Weights of a small GPT-style language model, trained from scratch on English Wikipedia: rotary positions.
MLP neurons of a small language model. Each row is named by its layer, matrix (gate and up: input weights) and neuron, and shows model dimensions 16-111. Each number is 128 + 32 x the weight over its row's rms, rounded and kept within 0 to 255. A neuron's up and down rows have the sign that makes its largest values positive.
After each neuron's rows, "fires on" lists the tokens most often at its 100 highest values on Wikipedia text that the model never trained on.

L11.gate70 [123 206 105 119 119 142 117 159 135 138 122 108 117 136 110 131 171 105 102 114 134 114  91  82 165  88  41  59 137 120 121 154 121 140 125 131 138 150 184 127 179  98 102 185 117 129 154  55 186 210 126  92  93  74 107  88 136  92 142  60 161 131 104  86 180 180 126 149  88 130 102 116 153 114 104 125  99 146 167 155 142 136 140 140 117 143 143  67 151 114 135  84 115 138 110 125]
L11.up70 [196 114 139 108  92 160 142 124 179 119  55 191 152  81 104 119 166 128  95  97 155 151  96 103 179 151 132 165 114  76 115 129  96 196 125 126  86 118 118  98 126 133 108 161  88 174 211 158  73 127 129 132 112 165 110 158 134 105  72  89 116 167 102  93 152  95 125  97 132 156 114 152 156 132 116  71 143  51 107 109 177 149 145 157 122 146 142  98 121 152 190 141 118 200 129 130]
fires on: "f", "on", "ent", "k", "z", ","

L17.gate206 [124 157 153  76 198 138  85 173  76 114 130 143 104  94 189 113 105 140 182 108 115 100  89 130 112  93 114 148 115 154  70 143 102 140  90 141 126 166 114 105 117 119  97 165 116 111 138 126 118  89 144  88 119 111 149 131 175 195  66 108 105 126 133 100 118 148  93 146  74  72 133 103 161 145 138 143 158  90 135 126  62 149 123 131 171 106 138 113 162 143 125  99 102  82  44 182]
L17.up206 [100 117 140 125  71  95 116 177 103 180 166 102 176 153 103  74 103 142  79 192 102 116 142 160  75 145  95 145  98 151 121  92 112  88 138 101 152 161 131 158 153 229 112 122 151 119 134  98 137 117 111 124 101 108 106  82 129 174 143 104 185 177 107 138 100 209 157  73  54 190 155 144 143 100 131 182 142 173 152 204 111 157 174 183 145 131 160 173 113 138 125 125 116 158 136  86]
fires on: " m", " M", "m", "B"

L8.gate351 [ 92 160 152 105 108 126 178 118 187 161 191  81 141 167  89 179 163 114 137 126  86 106 109 146 123 169 110 149 211  99 144 152 140 146 106 146 129 164 186  76 124 158 146 132 106 125 153 150 141 112 195 108 133  63 124 110 112 187 126 130 134 130 125 109  90 148 124  98  81  96 123 123 114 127  88 105 101  93 137 163 154 131 134 185  80 156 134 150 108 152 148  94 110 200 100 145]
L8.up351 [155 166 140 149 161 125 150 114 128 167  96 166 116 118  73 122 155 145 183  52 106  78 128 129 111  99 126 119 100 120 141 121 134 157 161  95  97 142 140  93  95 130 141 172  74 113 179 129 141 147 141 164 167  76 168 156 130 102 103  92 120 119 116  70  87 159 119  87 105 111 127 155 193 139 161  77 145 137 164 129 188 102 107 181 137 105 189  87 160 167 169 148  74 160 135 120]
fires on: "z", "ter", "ce", " of", "/", ","

L6.gate327 [138 118 194  74 126  91 175 121 129 163 203 137 121 185 156 142  83 127 136  98 107 113 150 131 111 167 136  99 137 105  89 105 169 135  70 156 159 172 123 121 131 132 105 146 124 121 102 168 140 146 131 142  58  91 120 146 120 199 186 119 105  60 100 113 143 125 109 161  81 120 109 107  83 164 100 141  88 115 148 128  69 112 162 144 122  67 116 108 135 157 145 156 130 204 100 133]
L6.up327 [190 127 201  83 141 124  85 162 143 193 132 141 164 117 138 127 162 135 103 117 118 106 104 123 104 111 123 156 150 155 139 103 111 131 138 160  98 148 124  73 154 110 127 147  96 141 119 197 130 117 184 143 178  60  74 163  98  32 175 186 114  93 117 154  79  75 118 141 169 159 150 123 132 107 108 174 107 118 171 162 150 141 189  86 195 136  96 158  92 123 138 185 124 146 146 105]
fires on: "o", "y", "ic", "e", "d"

L14.gate60 [105 152 137 149 156  84 164 152 170  95  94  96 120 105 129 113 103 144 158 142 100  53 110 130 130 110 126 119 138 134 162  97 159 149 140 124  91 187 109 146  54 102 205 111 152 127 123 171 141 120 140 121 146 153 105 113 128 220  78 122 171 128 124 186 111 115  85 142 138 135 131  81 190  80 130  83 126 138 156 146  96 126 100 149  65 159 149 119  97 193 136 169 101 107 133 171]
L14.up60 [120 151  73 182 154 179 106  84 111  97 123 107 126 163 126 175 165 196 137 150 164 162 148 148  88 166 142  95  83 117 156 151 131  68 128 143 166 172 126  68 153 128 159 108  87 145 145 133 169 161 142 146 121  91  50  83  86 133  86 146 113 113 146 170 101  82 122 176  60  91 116 112 126 133 106 146 148 155 108 126 104 145 124  99  96 157 103  71 160  92 104 147 121 129 121 174]
fires on: " it", "e", "at", "ich", "t", "is"

L14.gate35 [124 101 114 167 142 147 115 109 117  79 132 148 111 125 106 114 143 130 145 196 142 147  68 154 170 139 188 180 138 130  71 111 154 180 144 144 110 101 141 149 176 128 129 107  80 238 183 129  91 123 137 143 111 133 144 144 138  87 147  83 124  92 106 143 121 126 136 150 103 121  85  88 152  93 143 163 155 169 130 116 206 136 143 149 180 145 144 127 132 157  62 140 136 111  96 140]
L14.up35 [153 134 126 130  40 105 174 109 148 105 100 133 113 129  95 116  97  70  53 128 165  86 116  93 138  74 119  96 170 170 156 172 140 200 122  97 164 120  98 156  94 176 146 124 158  79 111 146  67 149 111 131  92 163 155  70 200 144 112 131  97 117 169 112  86 141 141  92 126 163 119 159 134 130 140 154  99 144  88 145 176 136 132 159 106 120 166 159 148 104 205  70 114 147  91  86]
fires on: ",", " with", "3", "8", "ell", "ly"

L16.gate238 [114 116  94 141 100  91 109 132 127 112 131  66 168  79 172 165 114 105 105  71 129 159 130 145 139  95  98  92 152  74 128 132  94 115 171 132 128 121  99 136 122 117 120 168 108 111  60 167 144 132 171 196  97 130 156 187 142 125 153 143 133 180 164 129  85 139 165 106  84 187 148  76 114 188 109  93 157 107 139 103 146 122 162  65 123 128 147  94  84 165 131  75 109  65  99 112]
L16.up238 [140 113 135 111 119 183 141 122 101 146 106  70 117  63  96 153 162  89 118  86 128 130 111 124 152 100 123 130 181 117 176 133 103 203 188 170 138 151  61  63 123 124 116 188 164 165 121 107 122 138 156 136  71 121  88 166 123 129 158 104  75 126 170 119  73  77 113 174  93  93 179 101 104 150  75 169 184  91 152 119 164 175 130 112  82 142 133  69 163 177 127 173 132 118  67 123]
fires on: " e", "f", ":", " by", " p", "/"

L17.gate79 [138 142 174 171 144  72  92 168 127  94 136 120 157 100 158 139 128  85 142 137 145 110 124 174 159 142 123 180 171 183 106 122 123 121 140 152 156  91 113 119 113  96 108 186  65 144 122  69 112  93 122 111  53 132  99 125 107 148  91 101 104  97 144 108  95 178 113 147 139 162 107 166 135 142  74 153 129  97 180 148  84 118 117  96 149 149 151 169 143  82  97 137 150  79  62 108]
L17.up79 [105 127 107 126  79 128 108 139 127 163 172 123 127  82 147 170 123  95  86 227 148 144 148 216 118 131 159 118 187 135 122  83 172 125 133 165  93 138 142  89 142 117 149  76 140 166 123 116  94 141 105  91 158 114 100 162 107 128 122  91 130 148 110  73 111 134 154 144 137 111 125 144 164 111 151 181 118 166 168 130  56  94  58 197 138 119 135 123 128 135 159  73 162 146 135  79]
fires on: " f", " m", "f", ":", " M", "p"

L8.gate93 [ 90 154 136 113  83 113 122 121  80  43 211 149 118 143 100 133  98 140 190 114  78 113 165  93 144 112 103 143 169 151 142 111  75 125 161 176 203 147  70 138 159  99 132 131 132  96 139 143 139 157 134 151 151 146  96 154 214  88  65 114 107 109 175 118 113 119  94 105 194 159 162 112  77 123 167 183 112 106 110  87 159  99 110 121 102 186  81 132 165 158 118  91 183 155 126 139]
L8.up93 [178  78 129 123 187  78 168 121 157 137 147 124 150  69 117 140 103  81 145 128 121 118 180 139  99 113 153 138 131 137 113 113 157  97 114 167 197  80 107 118 115 130 130  73 126 116  95  75 129 139 144 204 124 123 134  85 150 140 134 126 165 107  88 135 205 130  97 133  60 138 123 155 146 109  90 141 112 107 101  95 129 120 100  90  92  67 146  69 110  98 126 157  92  92 126 119]
fires on: ":", "re", "al", "e", "is"

L8.gate137 [108 108 117 112 119 133  54  92 125 100 123 107 135 174  85 158 164 148 146 156  90 101  87 103  95 113 148 161 180 139 201 142 106 103 145 131 136 116  82 153  79 152  87 146 156 149 136 172 111 130 142 139  95 177 118 126 122 138 128 128 114 123 102 122  56 152 138 114 159 166 100  97 103  84 129 119 130 164  58  80 165 138  76 115  61  72 100 114 146 131 139 181 152  81 150 146]
L8.up137 [135  82 155 138  96 121 135 134 174 139 127 167 125  48 170 164 111 124 107 137 112  88 155  52 131 148  77 103 138 139 145 113 142 148 156 114 185 128 143  94 106 159 203 132 153 156 117 193 159 176 189 215 174 116 139  77  95 142 149 180 163 137 158 166 167  96 126 103 154 133 106  90 139 128 152 192 123 156 127 106 135 144 138 162 120  52 132  95  12 149 150 138  82 173 151 101]
fires on: "e", "as", "is", "d"

L8.gate205 [133 139 122 166 134 179 123 187 149  76 147 145 137 105 153 137 157 122  74 112  94  88 165 149 147 116 108 134  97 101 156 124 145 116 157 157 169 147  96  93 102 121  54 158 123 155 139 111 120  60 141  86 140 155 144 112 102  87 150 149 120  81 148 108 102  97  84 163 152 109 151  76 136 141 100  94 167 117  88 108  81 124 112 121  82 135 118 141 103 159  90 167  49 140 114 179]
L8.up205 [133 153 102  97 153 163 124 197 113 147 101 196 117  84  96 108 175 134  88  98 149 117 116 133  25 127  84 125 170 155 155 161 109 105  85 151 158 111  99 133 152 174 103 140 126 147 123 104 122 108 126  99 115 123 153 119  87 112  96 125 113 137 165  65 118 100  76 170 141  68 107  93 159 129 111  96 164  98  95 106 161 113 155  81 126  84 133 106 113 139 144 181  93  95 136 156]
fires on: "y", "er", "ag", "at", "id"

L10.gate406 [195 178 142 127 168 175 165 162  96 151 176 114 147  98 138 118 160 145 124 108 132  84 177 159 161 118  73 131 136 132 146 103  83  72 152 177 169 139 176 107 116  70  78 125 133  96 117 123 129  86 175 137 157 108 104 121  96  81 107 130 159 125 115 180 159 124 123 105  91  97 104 114 130 152 196 153 176 129 131 138  63 114 119 130 118 101 119  78 137 147  84 140  69 129 128  88]
L10.up406 [150 223 127 224 175 166  74 141 188 171  84 111  89 160 107 152 151  99 100 149 109 114 134 103 113 102 171  88 118 101 149 172 160 128 114  95 179 170 136  58 149  96  71  67 156 127 139 145 168 167 101 123  69 130 192 214  91  72 128 121 188 156 147  81 117 166 127 200 128  38 112 127 121 129 193 142 101 150 117 112 142 107 133 161 179 113 122 106 141 169  97 127  88  54 155 110]
fires on: "re", "a", "u", "\"", "y", "er"

L2.gate408 [207 123 136 199  86 177  86 150 130 158 155 165 166 119 133 187 184 173 155 238 106 126 130 164 116 115 161 118 165  62 133 110  70 158 111  94 103 107  94  64 156 175 111  82  99  97 135 104  87 127 125 106 178  77 140 162 161 102 148 124 127  92 137  97 131 149 101 110 110 156 157 126 158  76 121 140 143 155 120 113  87 121  93 103 121 106 180 104 158 145 131 167 121 122 126 127]
L2.up408 [121 137 162 146 135 119 193  69 137 129 134 100 148 129 109 155 116  84 124 185 123 133 149  87 109 112 114 152 138  89 161 103  75 178  92 190  93 151  88 111  89 136 157  82 100  89 112  97 119 158 155 181 145 145 170 151 131  65 126 142 115 125 161 103  51  99 114 135 125 166 139 127  84 121  89 166 140 123  86 161 115 173 136 130  57 147 115  74 178 140 145 178  98  77 131 124]
fires on: "rom", "ust", "ce", "ag", "t"

L8.gate292 [182 111  46  83 158 133 121 135 127  75 123 134 187  26 126 125 140 163 161 152 113 120 151 213 144 144 133 139 104 130 122 151 160  82 164 150  99  97 101  55  70 130 136 119 107 134  99 130 115 139 164 133  67 126 128 162 107 142 137 112 149 147  49 117  75 192 107  67  76  80  98  96 122 105 116 123 115 109 122 123 150 136  90 119 132 121 150 143  29 117 158 103 115 120 159 118]
L8.up292 [136 126 139 125 153 150  84 124  81 146 164 125 137  90  72 138 168 107 142 102 144 124 130 104 143 110  65 172 150 119  96 109  74 125 108 174 137 185 128 135 133 107 161 181  77  59 139 138  94  46 141 160 151 129 153 135  98 116 220  79 143 122 144 131 126 104 135 114 132 145 141 134 103 108 103 131 138 124 152 132 125 140 119  82 108  91 185 102 149 147 157 130  59 132 107  88]
fires on: "f", "/", "v", "en", "–"

L8.gate141 [206 128  93 110 147  90 116 108 129 152 154  84  90  77 143 121  98 144  84  99  98 126 120 156 150 156 161 107 120 156 121  96 134 139 149 149 118 107 118 146 136 129 141 113 122  88 109 130  55 170  91 152 128 133 114 124 143 190 145 154 179  71  41 139 145 108  47 160 132 155 102 136  90 170 136  94 105 125 153 133 115 126 106 138 134 115 150 118 159  69 140 147 107 109 167  72]
L8.up141 [136 141 142 111 164 147 143 128 112 113 135 124 141 128 138 113  79 137 182 125 166  91 103 135 100 160  95  97 194 143 145 112 143 146 171 134 138  98 117 104  98 164 127 103 130 149 101 153 106  94 114  78 133 111 125  68 135  98 150 146 128 122 134 131  98 132  87 133  73 160 127 105 126 123 115 145 147 143 125 117 108 170 215 156 160 167 100  80 143  56 158 106 157 135 126 145]
fires on: " that", " of", " de", " ex", "at"

L6.gate374 [128 107 144 159 105 120  86 146 117 100  70 171  51 157 105 170  31 115 132 144 162 171 141  86  86 186  97 151 150 178 150 141 117 157 128  94 137 148  63 116  82 133  85 144 130  98 125 165 154  78 158 155 137 118 177 194 150 124 174 170 184 112 141 169 121 123 114 121 180 150 116 103 134 136 121 121  63  90 131 152  96 114 169 159 114 163  97  90 159 154 109 118 124 133 136 109]
L6.up374 [118 153 115 145 133 148  95 150 165 148 104 162 102 104 124 127 171 164 115  73 142 139 116 122  94 105  95 104 128 150 125 104 146 185 147 141  82 158  98 144 118 145  79 120 112 136 122 185 116  91 149 204  87  85 132 151 131  98  87 143 123 111 122 132  80  76 149  93 143  77  95 132 147 170 129  86 117 137  93 169 140  77 135 122 162 183 119  96 121 104 103 146 132 121 117 122]
fires on: "ter", "ore"

L4.gate113 [119 155 143 158  79 183 148 115  97 185 168  87 132 154 166 175 171 161 123 169 128 110 176 113  53  92 179 159 125 153 135 129 105 203 110 100 105  83 114 109 133 152 171 149 127 112 151 123 113 108 172 153 134 132 130  84 100 117 147 127 181  57 102  93 131 147 147 176 187 116 191 100 144  86  99 115 124 150 112 189 144 124 123 135  60 118 154 122 169 146 120 101 148 107 173 111]
L4.up113 [134  80 113  95 153 162  99 152 116  97 114 148 111 156 127 145 174 109 173 136 130 183  61  94 158  93 100 101 191 128 167 119  98 166 116 142  85 139 167 153 154 142 131  93  73 105 112 175 155 151  84  59  81 152  75 120  87  83 101 182 116 183 129 156 110  58 131 117 166 108 102 147  93 148 140 122 124 116 149 166 101 147 178 166  50  62 107  66 123  89 107 149  60 160 119 149]
fires on: "it", "t", "ast", "w", "ust", "ay"

L3.gate229 [159  83 134 148 112  88 173 122 111 108 148 178 143 161 105 148  85 102  94 147 169 100 137 162 123 110 111  99 155 144 115 135  86  85 132  68 116  90 157 126 132  71 149  91  89 167  66 143 117 170  43 120 101  97 124  90 170 116 106 138 120  66 146 108 121 128 127 161 126 126 103  96 183  78 116  94 142 140 152 134 137 184 130 109 115 132 105 148  70 126  77 122 107 152 122 151]
L3.up229 [170 156 134 195 107 101 128  74  98 126 150 117 167  91  82 100  88 121  89 145 101  87 165 118 122  99  93 139 114 160 142  76 100 153 105  50  71  59 166 149 150 122 169 125  89 117  99 150 122 135 100  99 160 139  31 115 114 159 181 148 147  96 145 121 123 115  66 142 131 137 186 128 110 114  83 122 176  76 154 155 172 192 117 124  87 138 143 117 122 113 139  77 145  72  84 121]
fires on: "av", "ul", "l", "k", "ub"

L7.gate75 [117 133 104 134 138 131 129 149  78 100 111 149 160  95 102 128  90 150 132 106 196 105  85 138  71  93 160 120 111 168 135 137 111 115 136  94 118 140  90 123 128 163  68 110 103 126 132  95 116 125 128  96 108 138  83 103 201 128 126 155 171 115 151 105 107 125 104 116 117 135 213  91 161 156 167 126 148 150 123 122 155 113 119  94 114 165  88 180 117  96  63 107 129 167 133 104]
L7.up75 [146 126 148  89 104  93 137 128  90 128 174 212 131  72 100 143 133 159 109 176 150 111 150 127  91 128 123 168 139 212 130 128 162 136 136  78 193 210 131 116 115 134 170 134 145 128  94 180 162  77 107  87 158 104  54 158 115 145 174 173 103 100  91 135 174 152  93 169  75 162 118 144  69 155 197 190 175 136 132 164 171 103 103 113 139 149 133 128 123  90 137 173  91  86 105  78]
fires on: "ub", "ap", "ain", "av", "ul", "l"

L13.gate276 [ 93  80 122 113 180  97 130 142 143 132 124 143 195 155 179 131 160  97  87 158  93 110 119 164 125 121 150 130 147  91 140 138 105 113 143  99 154  87 170  97  84 129 125  48 147 105 122 168 145 117 105 115 156 185  77 113 132 155  98  95 135 185 163 147 125 119 118 180 156 187  55  83 145 107  91 109 106 101 142 102 132 186 126 157 116 151 100 123  97 138 131 141 157 100  91 171]
L13.up276 [118 148 137 116 147 166 129  77 139 139  73 171 157 127 125 165 138 159 138 114 115 123 108 112 136 110  94  52 139 106 166 150 172  75  88 113 127 160 160 112 119 115 130 112 138 134 104 101 157 110 131 100 154 120  84 123 102 203 172 115 143 115 141 120  92  88 172 162 152 143 143 138 104 136 136  99 129 164 106  99 122 161  97 155 166 131 114 136 107 106 101 102 109 105 116 169]
fires on: "ist", "e", "th", "at", " of"

L12.gate387 [149 106 153 117 109  57  21 160 155 136 143  95 103 125  99  76 162 128  87 108 132 138 126 112 145 154 134 102 155 183 127 141  93 146 114 116 154 152 133 165  94 152 142 106 111 178 157 153 142 173 176 111 154 140  68 207 145 162  89  72  91 103 148 111 176  96 112 126 152 134 154 138 133  93  76  77 160 136 162 128 146 104 131 134 131 139  81 124 173 139 139 145 120  92  46 116]
L12.up387 [146  77 147 120 116  56 119  97 140  84 142  95 130  92 160 123 128 109 145 191  99 123 148  97 179 141 145 131 139 145  96  76 135 196 165 111 155 117 124 132 130 137 130 140 112 184 116 134 142 127 157 202 124 177 155 144 156 111 154 120 148 114 113  69 122 115 176 116 185 112  94 165 150 124 206  51 151 100 119 145 164 151  86  84 110 191 100 132 130 135 219 198  99 163 122 164]
fires on: "t", "k", "d", "\n\n", "l", "g"

L3.gate349 [107 143 170  99 150 170 171  53 104 106 131 140 111  93 128 136 100  69 171 174 134 172 135  83 149 140  93  77  81 145 147 126 112 134 162 119  92 134 166 130 144 144 145 122  91 100 104 144 150 191 109 154 100 137  92 147 137  82 126 144 128 129 143 139 107 119 136 107 164 139 137 114 163 135  80  73  87 156  93 113 133  79 161 123 112 143 143  98 192 163 147 125 109  68 139 104]
L3.up349 [104 152 108 109 136 182 123 132 139 126 149 132 104 110  87 162  87 129 174 149 102 154 132 106 163 171 146 129 153 123 146 118  52 153 192 109 118  98 160 117 124 137 152  50 157 149 101 170 123 118 164 146 118 157 128 114 136  99 110 129 106 140 119 144 102 128 152 136 141 122 152  84  60 151 116 127 115 114 144  69 156 113 146  81 118 108 133  59 131 138 144  63 255 157 132  57]
fires on: "v", "us", "ay", ",", "art"

L7.gate230 [110 136 179 112  73 193 141 125 129 156 128 187  75 122 159 102 134 107 142  84 120 198 117 158 156 115 109  68 132 149  97 137 149 141 111 109 127 140 131 159 107 128 156 176 141 181 104 144  96 133  97 161  73  94 117 114 120 204 114 169  97 174 131 121 158 134 142 144 149 108  71 124 187 139  82 119 110 153 121 141 124 120 122 145 174 146 123  89 161 139 150 154 130 107  98 142]
L7.up230 [151  98 161  62 131 116 139 158 113 166 145 107 134 174 142 150 106 152  85  79  89 120 169 137 140  67 158 173 149 165 128  88 169 133 128  97 123 159 143 104 132 105 150 129 145 113  82 149  72 175 138 104 139 128 111 188 138 142 122 193 120 175  83 177 106 146 115 176 116 106  90 117 153 143 109  87 124 143 159 186 169 156 102 164 167  84 178 208 137 200 154 146 156 134 155 149]
fires on: "o", "le", "e", "ie"

L11.gate408 [ 93 122 114 130 177 123 120 125 108  78 116  90 133   0 111  97  80 128 131 142  76  75 145 107 149 133 111 129  64  71 101 138 161 112  84 130  95 162  53 130  77 142 136 157 113  92 126 165 114 156 144 154 116 106  74 116 106 109 173 140  92 142 161 171 126 143 120 116 122 141 158  91 145 109 160 121 161 155 139  67 210 112 189 149  60 117  85  87 113 125 139  85 106 102 131  86]
L11.up408 [131 178 135 123 142  94 113 100 162 138 147  80 113 148 120 129 155 140  63 128 122 127  58 163 157 112 166 155 119 165 115 151 126 134 117 154 121 119 119 108 119 124  90  48 193 144 108 145 110 155 180 148 152 153 139 126 104 206 159 148 186 169 171  80 116 116 118  84 120 121  89 161 139 174 118 123 129 174 169 127 184 173 123 128 167  98 112  95 129 151 120 115  84 121 123 122]
fires on: "e", "ing", "ad", "ed", "um", ":"

L14.gate378 [121  74 211 167 140  89 108  38 142  89 154 157 101 129 154  88 114  84 120 175 144  99 151  89  88 149 169 156 121 151 120 101 182 115 145 171 192 123 110 171 118 119  81 144 116 119 138 184 138 128 103 109 145 126 139 117 136 132 178 102 117 123 165 133 103 134 114 104 124 144  12 129 165 167 131 128 162 121 147 128 156 114 207 117 185 114 106 127 129 108 102 119 128 134 116 125]
L14.up378 [ 80 129 183 129 139 171 116 113 144  79  86 110  73  96 111 120 126 107  98  97 102  97 175 105  78 124 101  84 147 142 113 134 219 180 117 165 194 125 113 128 121 168 187 119 138 125 140  92  85 118 159 142  89 114 165  98 111 173  87 146 150  90  69  83 168 164  87  76 156  94 113 145  84 134 151 153 147 107 161 153 154 130 102 130 111 142 134 159 195 147 157 140 152 113  85 110]
fires on: ",", "\""

L13.gate222 [150 142 174 149 144 106  99 108 138  91  87 116  96 103  85 126 149 110 171 115 100  75  89 189 169 155  95 160 119 126 192  97 137 131 100 184 141 133 122  80 118 119 183 126 123  97 106 128 128 163 118 104 141 113 131  91  96 135 176 104 176 111 160 134 126  72 119 179 123 101 163 100 181 120 178 118 165 144 165 149 156 103 155 136 125 121 103 102  99 136 143 167 115 127 160 135]
L13.up222 [ 93 144 132 112 171  68 121 112 156  84 162  88 133  88 134 130 114 141 179  93  65  67  72 138 138 175  82 171 128  94 193  87  56 131 124  98 106 161 107 128 122 136 141  70 179 146  93 120 151 110 166 126 118 116 117 123 123 173 140 109 147 143 181 132 100 132  98  85  87 117 103 106 141 171 154  81 154 145 127 151 152 107  87 177  78 131 171 147 121 174 128 126  99 106 105 147]
fires on: "as", "e", "ad", "ly", "ing"

L13.gate414 [146  71  98  87 131 159 103 115 167 196 130  43 124 172  79 106 182 103 118 118 111 110  92 140 133 148  94 144 122 148 135 139 141 157 112 172  80  99 166 103 137 104 110  92 104 173 104 146  95 143 100 116 122 108 139 156 124 133 130  81  98  98 137 121 182 157 142 124 185 132 124 113 163  87 195 157 120 174 146  73  79 134 136 130 155 146 121 155 173 183 154 136  96 136 116 107]
L13.up414 [ 90 163 175 158 111 173 113  66 154 110 129 134 134 103 139 180  69  82 133 147 126 161 124  74 117 102 125  84 108 167  82 110 102 172 179 116 154 117 131 136 118 165 122 216 105 155 122 122 147  97 148 151 101 106  85  93  95  93 136 197 147  98 138 137  98  64 121 148 130 123 102 131 118 134 107 116 100  88 166 153 162 126 115  95  47 216 129 122 105 124  90 157  72 158 141  90]
fires on: "ed", "d", "t", "w"

L3.gate113 [151 138 155 212 183 112 133 184 121 119  90  59  79 107 126  93 139 144 150  83 166  61 145 145 120  46 115 110 154 100 111 106 108 123  55  80 140 131 120 119 140 158 101  88 135 170 131 131 115 164 116 131 151 125 120 124  83 119 172  91 127 131 114 160 120 138 151 118 112 140 131 136  95 114 148 121 129  81 167  91 107 120  76 102 147 152 155  72 173 143 161 150  79 170  98 136]
L3.up113 [157 108 115 102 195 121 189 134 102 148 142 102 170 150 115  49 133 158 153 150 122 153 147  99 110 164 140 134 159 110 178 141 107 193 137 162 165 104  58 125 125 140 164 150 112 159  95  97 107  97 198 114  97  79 121 138  99 113 139 174  95 149 185 183 128 119  86  98  98 141  70 133 112 122 147 136  89  84 192  66  87 119 109 145 158 157 198 143 100 149 111  96 112 136 124 155]
fires on: "Q", "V", "as", "D", "t"

L7.gate393 [162 113 161 110 170 111 131 169 144 108 101 101 107 158 167 195 178 115  95 131 143 103 139 111 133  75 155 102 118 187 179 105 159  66 148 103  89 182 154 123  98 175 189 140 144 112  94 133  89 133 114 106 113 116 101 116 131 166 174 162 117 171 153 186 149 115 117 129  84  94 123 114 184 128 170  99 188 111 118 160 134 142 105 131  81 117 121  63 165 176 161 159 143 112 139  93]
L7.up393 [115  75 128 147 121 138 179 159 160 127 202  76 136 110 180 168 146 118  84 146  38  18  91 105 143 133  98  94 158  94  99  86 113 120  97 146 118 146  92  88 139 146 147 132 148 178 167 106 170  92 106 190 101 123  97 133 169 179 114 127 103 187 112  72 101 125 110 176 112 155 124 171 150 124 121 171 129 193  82 102  95 124  95 132  66 146 133 108 109 127 136 123 154  98 155 184]
fires on: "er", "e", "t", "is", "ip", "ing"

L6.gate276 [169  97  94 162  94 155 108  99  87 116 112 183 166 141  73 179 159 125 141 155  98 114 146 135  85 179 138 135  97 143 100 112  43 117 176 149 203 107  77  89 147  77  66 145 142 174 156 152 162  97 135 168 109  86 139 166 110 104 147 155 140 155 113  69 169  68 133  90  88 167  99  28  68 168  99 129 121  98 102 126 129  86 146 137 133 183 123  61 114 124 111 131  86  99 147 111]
L6.up276 [157  92 177 187 160 178 125 180 200 157 109 147 114 157 208 147 154 128 139  86 199 109 191 149  86  91 155 126 129 116 111 108 132 165 138 124 127 118 126 152 131 120 146  91  83 115  71  92 116 147 142  98 137 136 108 169 180 130  99 175  69 125 121 149  68 136 152 146  94 175  90 138 215 153 109 129 161 143  66 129 113  63 156 134 108 123  92 109 124 166 106 136 114 114 109 154]
fires on: "ver", "ter", "s", "ing"

L14.gate398 [134  83 114 151 157  87 134 112 178 131 108 140  62 174  95 126 142 120 156 138  61 121 142  84 117 142 200 142 159 135 111  90 143  54 154 109  82 179 124 108 131 141 128 134  77 120 151 141 122  89 171 108  90 133 122 151 109 126 128  63 107 125 138 114 114 153 107 111 162 174 147  78  76 125 136 142 132 116 178 185  95  78 133 134  89  61 181 129 176 124 152  81 142 100 140 156]
L14.up398 [111  79 185 168 123 144 119 112 124 150 158 150  86 127 129 253 152 138  91  93  59 138 147 158 183  93 154  70 123 127 170 108 149 110  78 161 105 107 151 116 136 174  56 193 155 131  82 123 150 130 178 113 127 125  99 140 101 160  95  75 121 112  68 161 113 122 138 145 143 131 151 199  64 141 115 151 113 155 131 127 146 147 143  69 117 139 141 119 179  92 130 171 136 133 106 123]
fires on: " and", "l", "L", "ra", "re"

L10.gate444 [ 74 167 137 151 110 126 165  98 134 106  82  70 146  83  60 109 134 140 120 124 120 103 166 142 121  94 117  91 134  61 170  76 108  96 103 128 102 131 156 160  85 146 125  87 114 126 117 131  91 175 193 178  84  54 102 100 141 185 181  90 137 145 162 135 103 166 125 143 113 131  93  67 110 131 105 147 159 174 141 172 152 139 130 138 115 140 114  84 124  67 139 131 115 148 124 112]
L10.up444 [119 187 126 124 145 169 112 173 186 144 173 126 115 127 117 133  49 128 129 142 160  67 128 142 150 151 129 159  98 126 136 105 156 159 121 104 101 172 127 151 114 135 100  72 127 153  92  82  62 145 133 153 110 139 128 158 167 114 154 117 168 134 126 136  68 129  82 154 108 135 177 124 167 143 184 148 158 155 102  74 161 107 122 156 175 140 129 141 152 119  95 144 139 115 121 145]
fires on: "as", "e", "o", "ly", "s", "ad"